python train.py --d_mlp=512 --rope_fraction=1.0 --attn_scale=0.125 --init="uniform" --init_std_qkv=0.0262 --init_std_o=0.0 --init_std_down=0.0 --lr=0.00242 --grad_clip=1.0 --warmup_steps=200 --decay_fraction=0.904 --doc_mask=true --dataset="wikipedia_en"
MLP neurons of a small language model. Each row is named by its layer, matrix (down: output weights) and neuron, and shows model dimensions 0-127. Each number is 500 + 25 x the weight over its row's rms, rounded and kept within 0 to 999. Numbers have three digits each. A neuron's up and down rows have the sign that makes its largest values positive.
A block is one neuron, or neurons of one layer that tend to fire together. Before each block is what it responds to, as a language model described it from the Wikipedia text at the highest values.

Description: Inflection endings completing verbs that take a clause or object, especially speech verbs (stat-ing, st-ated, say-ing, reveal-ed), plus that/as.
L8.down99:476497538516434524488513498485533521480499472469497482533502509509510467514497527491449515540469499505496521519499468479474484496494509471532531481508492450524465475538499499514533453522517490545497523496493520466505447467526521505522538567509509478489511510541510482489478504544505488504519524522537512488501456508507497496512505467513478536522485470491486495518517533488498450512530
L8.down375:486518509547509520477521478514459544478527495437526480550504498527560469535549524507530530514509515465511499497497476504447473488480511498507485474490475502520497520490557544481527559524499487507465516488466454527513503482482502542496566465516537510481523494479452534504488528538481483503497504545524449514517492508473485495504495495474513485521523509496506531523478510499462506510502

Description: Final word pieces that complete conjunctions and relatives (the e of because, re of where, ce of since, le of while), plus commas ending a clause, right before the next clause.
L7.down109:505488503538497518487551506478500527500512465545527479556503453477505463501473531512487519520521502522452563501482496479503494500515497482495503503495544516416528480531472458487516519505526532468489482512501526477519465476501492551534476470485501479539498453516508515536522547452532502498493528465499512522517511497496476519497469468527495493488528518469481444511516506517478501562544
L7.down134:534530516491509507456521444440538511482503501519514475530469532497503518525490471501469459512536525480510480484493556481544490524532507508467481516488522501488506458494510543501474460493494485503481524506526535486506461498497490496503504455470539506518481555483505495465475475469510469492446476530466508493526544466489456524510480486453463473524520516494553506511505537526543575495465
L7.down268:512481500529525525476502497544447502483515459498495470489515536507488518489516508521483477534548472517494507492481496482512491456507533500478517490458479494502510509436575495472484519480515475519463510499490492520476499485469481503486508529498520514530488497497440494478483467499500460531502514462527490523502552526455505528548491504500479548497551451512525509490469477500505485480487
L7.down359:450503500518520505482460494505491543481536483507496507523501499479481480508537513482458506514466449528531469516530519488468498491465519531535515460524506511482467465484518505444535471515533485489527518483537485486488514498453480537503534508500501529477512545495476494551471494493521516492472483510531477518492482546490491428502554470524540501477497514489521535501516477514500508472492

Description: Final word pieces that finish a word split across tokens, mainly months, role nouns and names, e.g. Nov-ember, business-man, Tennesse-e.
L7.down233:490502507513494495480516513493463543479485528515486497508494495486483501503487510477488439490483493545510526495499517481459512451474536487513517475483509525517524525531466445550519537465522497528506463514490532501483495500522506496480483496481544458475504478476560559488478523524493476500528485476537561550515513504511551501495487517475497512480465515491481516491520510495534493481489
L7.down428:520500460601479490501504507487482485495552470495480456489486450485485513511472482488507504515505509483422507503494497524472484477518488520490454479494499524517513501499524495489515492467491479513483473515508479453471490505527533503532509526492462511481481542488493463469502515452517492511490549480506490527498537490484463488481476498538484541496486502492553537511505462523476553499521
L7.down434:526509516556510456517493482515495505456470480486556473503518525529485494503522491484502493482503507474491516485479510517442486484505529523484530469496496487531539493504490481519555500536461477514499490492487494490474474497445495488480481456470490493509488477513486455488473434514466488502499508506495503466501467489504504502501516487546518502497517489462486550533490500501523523507500
L7.down440:512486473586487495480551490526513485459504423497462488476515506491515497475537530526515509516531471497509511501538544508502493511477511478483473472474487490452524521504452447472493506499507499502488451459486526512504512488470467493525479483487508476537476446499520515540497486497509498472513489474511483520426500496488522526557459514505498465476465510479496507486522486483473520531504

Description: Final subword piece completing a multi-token proper name, mostly places, e.g. Tex-as, Oxf-ord, Californ-ia, Argentin-a, plus occasional common words like resist-ance.
L6.down33:499477471479522503482480547501489528473488489522513425490502515497506467499522579466519518517507522485474494478497477521563504473485548474545531530513510461538505484497512529531507494486521483514504511508526453498462476473516488491449510526463568463537501487515453525509476499476503457464514486466484529464512485479457459473482458519501536489480484475484524479494493538471482517525492
L6.down57:502518473537491496524529505431490509481478445500521508539482540496532469489530485531468461509500503484508521507503493518565469476509540459502490519480492451527476500528511532457476521467490499505472508485488473488454502499508462488542509484509518520488512484470521545557459504508521522510532514499467464478542467480481467517531484515515492500506537539512495527511480523506488487514514
L6.down64:517486525531473482498537494490534531514498472538536473530518506528533481491468479485462508525495491497486490507500451517522535501501531475498540492481539495530495486530449443500468525466509524477452499509498485469492505504526534510497477483503493533519498542533485523516469488517507456466522525473497477496509508496474464467491475445520524493522462527508489463574489513487472470526495
L6.down83:500536510549522494518503503465467542490504517484506484545485562489508561508513498557534564494504472445503488510513486521547459499523523462531487505463512470494476507528476501473476515474521505500523451508497520534501465512516482489508487543483517464504535484499484536512496457503516522476510497478490520541473506501535505473484501470512464510501509499482495522481505506472510500473512
L6.down254:510522499512509483527517467452470505453512472474465552550491510489486504504477460546537522519517526483483517487471533504481489459497472495491504466483502510475491517474482480509501460510528495512516454469552501499465475525500507522475456493460478545519523477494509526501463536485470506510517508477496478489474503495477511513524462472542490525504516539488513537502477516488513484457467
L6.down354:478487522535501515501503441491503499501496490505463515552491490470463505487525501523506490508516485487489490507477443516491495514539506479485517508486530491501447472502508500521468511478467538502501503485538458524429472501479476474503513453511535509487514508449474477494501503469491474468517478532518517506453519513467490509498509488493446508513475531533502486458452520521502500545481
L6.down396:550494533553511473453478499524477542505495474478503485486472514524547533550520494515512498524510496474487509493469436521516489524532517490474525478547449497546490463530481514489505470470508499496538487532537521515532519508469490508523451471498486505519504505526498475554473476492528553455503483500535503504496516500494473489524476545539487469503470527531566480461469515499510489488465
L6.down452:472494468533502511504502496555498472529521476523488504481467576503533495510473503533522483498535498475523522485493535536512470493496514509517518528491533559529512468555503517539500488512514538528496507567508529521489491498501481481547490499503451516522509492442563457477488501499505470504484504504471502524513520494472497515522485531502507502486477535517503501522511517522493458527492

Description: Commas closing a sentence-initial time or circumstance phrase, e.g. After his death, In 1974, At the end of the film, before the main clause.
L6.down88:469480514553471506429515499523491492490477492547507509507466534478478514487482516487450523550513523440515496466547484451513537465465515537500515507445521505510488492491492487480487515475534489426495496512526508493538529474520486517486535526509491513508456513506471544494498498531510499476498482516541500530502506516512505508547509495506479509510507494502481522494509498495500520495490
L6.down161:451490516553507498467446497530485478498531501495509500499512504469488533474525502509491495453493509546501480486508462510459460470477495481473520483511485515472537500457521503486509494492460497508514508536567507529478470493474536477506540488499475539433509526474514494528515499470516482515480471548523470494495469479488504497557512490505516502471528505479477528494498509508519539515450
L6.down185:528448484422511520468503507470470487451497529498469512475531531493486517484485503514497515461547495522519475518490529519493494523496488522485489523526484536480537471482492505528528506526482492500499566530497506495490518515493486507517496541497520488514432530496502470526506549482501466508519515478514507482537496496494466508444532501490455510479484511480503460487489485482505528512509
L6.down217:497559475581512524504477489506493524528511505507473500471483465542530516607489527463453533511473536462488529511492495516511519489520516525431470473486532487514518473529526492530439519474494463484524495493502485480510540486513464493515508503456480528480503502532475495464489535513511486503515484487502508508511519496528524529504535471464491480514504468479519535481460533443494554471493
L6.down323:488493455494501523498509508471482515494508514510495512505494507497471478498480488450486475502454474522510492515539485524459502511499517442452472504484510500493497485476496488465501484486489479483482492488485496505469505502501488480538524527488518507470451521487470494541516521510508495512552487526552482450471525449491502420501490476511458507456516532453529490510526528500478518489502
L6.down422:477493539539515520511531506475522477510497439505500532525513478515486461507508493520517472510531492508499518482561498541529502514497452488444513491552493534506494456508498481498516494550504519486491529462544471460536544503541452493492478533524474541525472494519513510542530452452498494483515516547530499500450517492487520504486472523547526483484500516512476547491535464523508475535487
L6.down451:490512540636516544460481455489481511514489441533521510465561523488485471524481491503470427501517497523546514532533497481482530493462499526496475462470513508498515502459492510525496491491510461465527506516525492515545507488547481503496480512517475509491466520498453506515492520512501514456506500503510504459485508531521492470518539524536508510494501541442504474476465479544503548517485
L6.down490:557505484498523509445504487496519490470484499506461510478518468456517524518528519536472499520489495521477490495490483533470476518474511495486548543488528520514481474513481493552470474483482464509488524490450472485494466520507489507473485475505506539495478550511469474539514519508491473485531504504533503481475516473483467497516492536493477543500509512480496475479500489495498505528459